Weights of a small GPT-style language model, trained from scratch on English Wikipedia: attention and MLP in parallel.
MLP neurons of a small language model. Each row is named by its layer, matrix (gate and up: input weights; down: output weights) and neuron, and shows model dimensions 48-111. Each number is 200 + 30 x the weight over its row's rms, rounded and kept within 0 to 999. A neuron's up and down rows have the sign that makes its largest values positive.
After each neuron's rows is what it responds to, as a language model described it from the Wikipedia text at the highest values.

L9.gate407,223,205,170,183,206,252,173,206,154,170,171,233,211,151,171,199,200,208,183,237,194,192,191,174,195,158,197,200,141,239,195,138,242,227,208,154,178,229,234,210,168,158,190,147,173,156,211,207,206,212,163,205,154,184,198,154,209,179,197,248,209,214,130,205
L9.up407,152,159,192,166,190,205,199,237,180,195,166,148,185,209,155,205,195,193,162,267,253,155,175,170,126,193,195,186,134,206,160,197,249,218,233,170,186,211,236,198,175,228,242,246,207,224,233,249,283,194,207,208,150,200,179,212,205,161,193,208,242,214,200,153
L9.down407,194,192,229,259,210,195,196,218,154,228,169,251,183,221,211,199,220,221,232,203,169,236,187,201,210,209,232,236,229,190,161,168,214,168,251,171,196,157,147,210,210,196,248,228,202,214,196,210,154,226,218,210,184,239,262,227,162,160,217,198,177,181,250,234
Description: Sentence adverbs after subject. Adverbs and adverb-final word pieces right after a subject or auxiliary, before the main verb, such as also, only, usually, subsequently, already.

L3.gate82,135,254,196,143,178,147,219,269,195,190,218,179,162,180,248,178,232,208,140,217,208,201,214,255,210,232,225,176,191,189,260,226,207,186,211,206,159,210,227,216,244,169,161,190,216,255,179,206,204,230,170,191,149,210,165,186,214,216,179,154,245,161,212,156
L3.up82,139,249,203,158,199,182,256,258,211,172,241,155,190,180,252,150,208,207,167,209,207,196,245,203,192,231,206,197,180,195,207,179,206,218,162,174,226,197,243,231,221,191,216,217,221,236,206,190,196,255,198,211,237,188,190,188,199,134,144,222,234,151,223,163
L3.down82,243,183,202,210,209,216,269,176,193,195,173,192,234,182,204,196,149,194,210,149,196,180,195,160,198,202,159,213,202,244,156,216,217,246,224,167,242,168,197,199,193,223,220,220,176,136,227,194,167,186,215,212,198,219,242,224,213,177,193,241,214,167,199,195
Description: History heading plus word starts. Strongest on istory in Wikipedia section headings (==History==); weaker on for, word-initial pieces like Sp, Com, Pro, and Democratic in election tables.

L3.gate262,185,249,138,258,222,180,230,196,218,190,200,182,198,183,202,159,218,200,171,238,202,206,193,256,179,210,199,242,184,169,170,187,230,244,182,204,211,185,158,296,173,187,219,231,171,196,226,204,198,172,192,176,220,150,296,223,195,169,201,181,200,173,194,192
L3.up262,154,245,224,193,249,189,280,186,213,176,285,170,213,254,202,147,155,218,196,229,185,207,185,209,218,191,266,213,198,142,146,190,186,268,187,187,190,179,193,189,167,214,220,151,167,196,185,185,180,195,242,219,232,163,253,173,204,175,200,191,238,230,203,180
L3.down262,188,193,173,187,201,195,217,232,132,211,184,153,226,235,217,207,190,196,212,197,177,202,214,224,210,226,184,237,179,181,214,203,170,217,166,223,224,223,197,232,185,197,241,197,243,216,201,192,189,195,285,171,203,174,200,170,160,152,176,226,255,245,197,220
Description: Word-piece predicting continuation. Mainly ording in According/according before to, plus other fragments with a near-certain next token: Se-lected, cre-ated, the United, case-name v, year digits.

L9.gate235,233,204,146,252,282,204,201,217,174,174,149,155,197,197,200,177,250,159,174,212,178,176,163,203,213,174,238,208,213,200,200,187,183,220,255,178,175,172,165,244,227,189,189,172,241,137,191,155,168,221,203,215,201,214,238,207,168,206,230,224,174,168,188,180
L9.up235,211,149,182,162,217,197,199,137,249,186,195,182,166,204,217,173,184,176,193,236,253,188,219,175,118,214,196,192,177,187,186,234,195,246,214,192,207,219,208,185,194,215,201,265,243,236,198,157,205,223,174,168,186,222,199,208,207,204,204,125,232,197,214,168
L9.down235,237,196,206,188,219,205,169,251,204,179,154,237,249,221,234,212,157,201,211,204,187,235,175,193,194,229,172,246,247,210,201,175,254,192,184,214,171,221,209,228,165,211,178,157,199,179,197,158,193,195,257,193,179,122,245,207,199,203,123,182,213,160,189,188
Description: Mid-word subword fragments. Inner pieces of words split into several tokens, where the ending is predictable, e.g. Acc-ording, rew-rit-es, the-rap-ist, Adv-ance, or names like R-up-eikis.

L4.gate142,188,182,154,136,174,237,198,178,192,223,222,213,206,212,182,191,188,173,193,216,194,207,216,195,201,279,172,214,211,237,192,174,202,214,178,201,194,200,189,291,214,210,207,209,167,220,251,219,226,195,245,205,203,149,275,199,186,197,249,152,195,216,246,246
L4.up142,239,258,153,184,203,198,211,202,176,198,236,259,190,226,167,208,206,206,183,177,224,228,214,192,183,217,205,191,172,177,223,139,159,205,229,146,187,139,194,219,236,195,262,177,211,205,235,219,165,177,182,179,186,225,240,190,178,169,182,166,166,199,173,206
L4.down142,225,236,173,206,182,168,200,212,200,204,169,164,251,247,201,227,201,230,135,251,159,231,235,190,152,180,249,232,200,198,209,187,240,224,215,196,223,173,232,232,214,191,199,256,216,171,189,191,198,228,211,169,200,161,230,208,165,202,216,176,177,185,156,211
Description: History section headings. The word history inside wiki section headers like ==History== or ==Later history==, plus other headers (See also), and ordinal or time words like first, last, former, previously.

L4.gate357,227,213,173,191,165,207,235,209,169,212,206,177,188,190,192,173,191,177,208,186,196,209,194,221,219,167,242,148,194,190,196,159,151,228,188,177,176,237,263,206,164,229,178,197,244,173,182,205,171,175,222,160,221,194,179,231,205,222,192,216,194,164,210,168
L4.up357,146,200,220,234,217,215,169,167,221,174,210,194,195,115,193,194,203,203,243,203,190,115,196,203,259,220,221,177,197,277,188,217,209,218,154,233,225,197,191,243,224,199,210,201,210,240,215,216,229,234,179,192,164,227,243,255,191,209,260,183,211,219,229,203
L4.down357,183,227,175,217,177,188,142,226,213,157,207,143,201,132,164,211,241,165,223,214,184,178,177,140,231,176,224,163,223,240,206,203,142,194,194,180,142,175,213,216,205,226,185,226,183,182,215,177,157,243,231,173,184,196,161,170,196,207,230,150,185,194,186,260
Description: Quote openers, word-initial fragments. Mostly opening single quotes starting quoted titles or speech (e.g. 'Romeo and Juliet'), and word starts that continue into longer words, such as under(went), f-ert(ile), comm(and), plus "following".

L4.gate151,204,185,247,189,205,141,219,223,166,193,194,143,186,198,189,237,251,215,193,228,138,200,160,243,204,202,180,218,220,291,218,253,238,196,171,162,165,204,167,273,195,174,221,211,224,267,191,199,215,215,224,201,182,203,158,198,188,226,176,188,206,207,199,193
L4.up151,161,212,278,222,152,201,235,175,192,193,156,149,182,230,187,159,198,191,241,221,166,232,217,190,150,200,223,201,141,222,194,232,206,261,211,173,148,198,164,176,232,266,186,231,221,229,176,223,193,280,226,211,267,215,236,246,182,227,152,156,218,200,199,186
L4.down151,193,219,220,212,255,262,227,196,229,175,143,252,237,207,230,187,199,162,206,134,157,200,156,198,160,223,227,272,212,154,138,150,181,228,180,153,132,152,199,194,252,221,194,203,247,169,261,214,205,253,231,188,218,238,207,207,220,237,218,190,248,233,211,221
Description: Biography subject continuation. In biographies, the word right after a sentence-opening He or She, mostly also, has, later or then, as in "She also holds"; also fires on he, including word pieces like he in heavy.

L3.gate286,186,203,161,174,185,213,217,216,184,206,182,213,211,152,210,166,123,202,194,223,151,213,206,269,164,202,216,176,230,201,223,197,215,177,205,199,241,190,220,198,240,231,227,173,144,221,227,161,191,219,197,217,201,261,207,177,222,183,206,203,200,192,206,214
L3.up286,153,236,119,224,186,181,198,229,226,170,219,211,200,177,182,196,141,199,216,185,143,163,174,268,234,183,228,221,204,196,233,212,199,143,229,187,223,223,206,204,235,209,198,198,148,147,193,172,206,229,187,191,235,223,226,206,200,197,186,185,174,142,158,226
L3.down286,175,185,180,175,171,165,172,236,211,204,173,196,199,208,208,221,243,172,257,162,220,158,181,156,271,180,237,261,189,176,136,232,157,194,184,164,201,181,235,165,171,230,200,211,232,192,162,187,188,216,162,212,207,167,191,263,180,179,169,212,254,183,173,189
Description: Mixed word fragments. Fires on "same" in "at the same time", mid-word pieces such as am (Vietnam, Yamaha), Car (Carson), ilitary (military), and "also".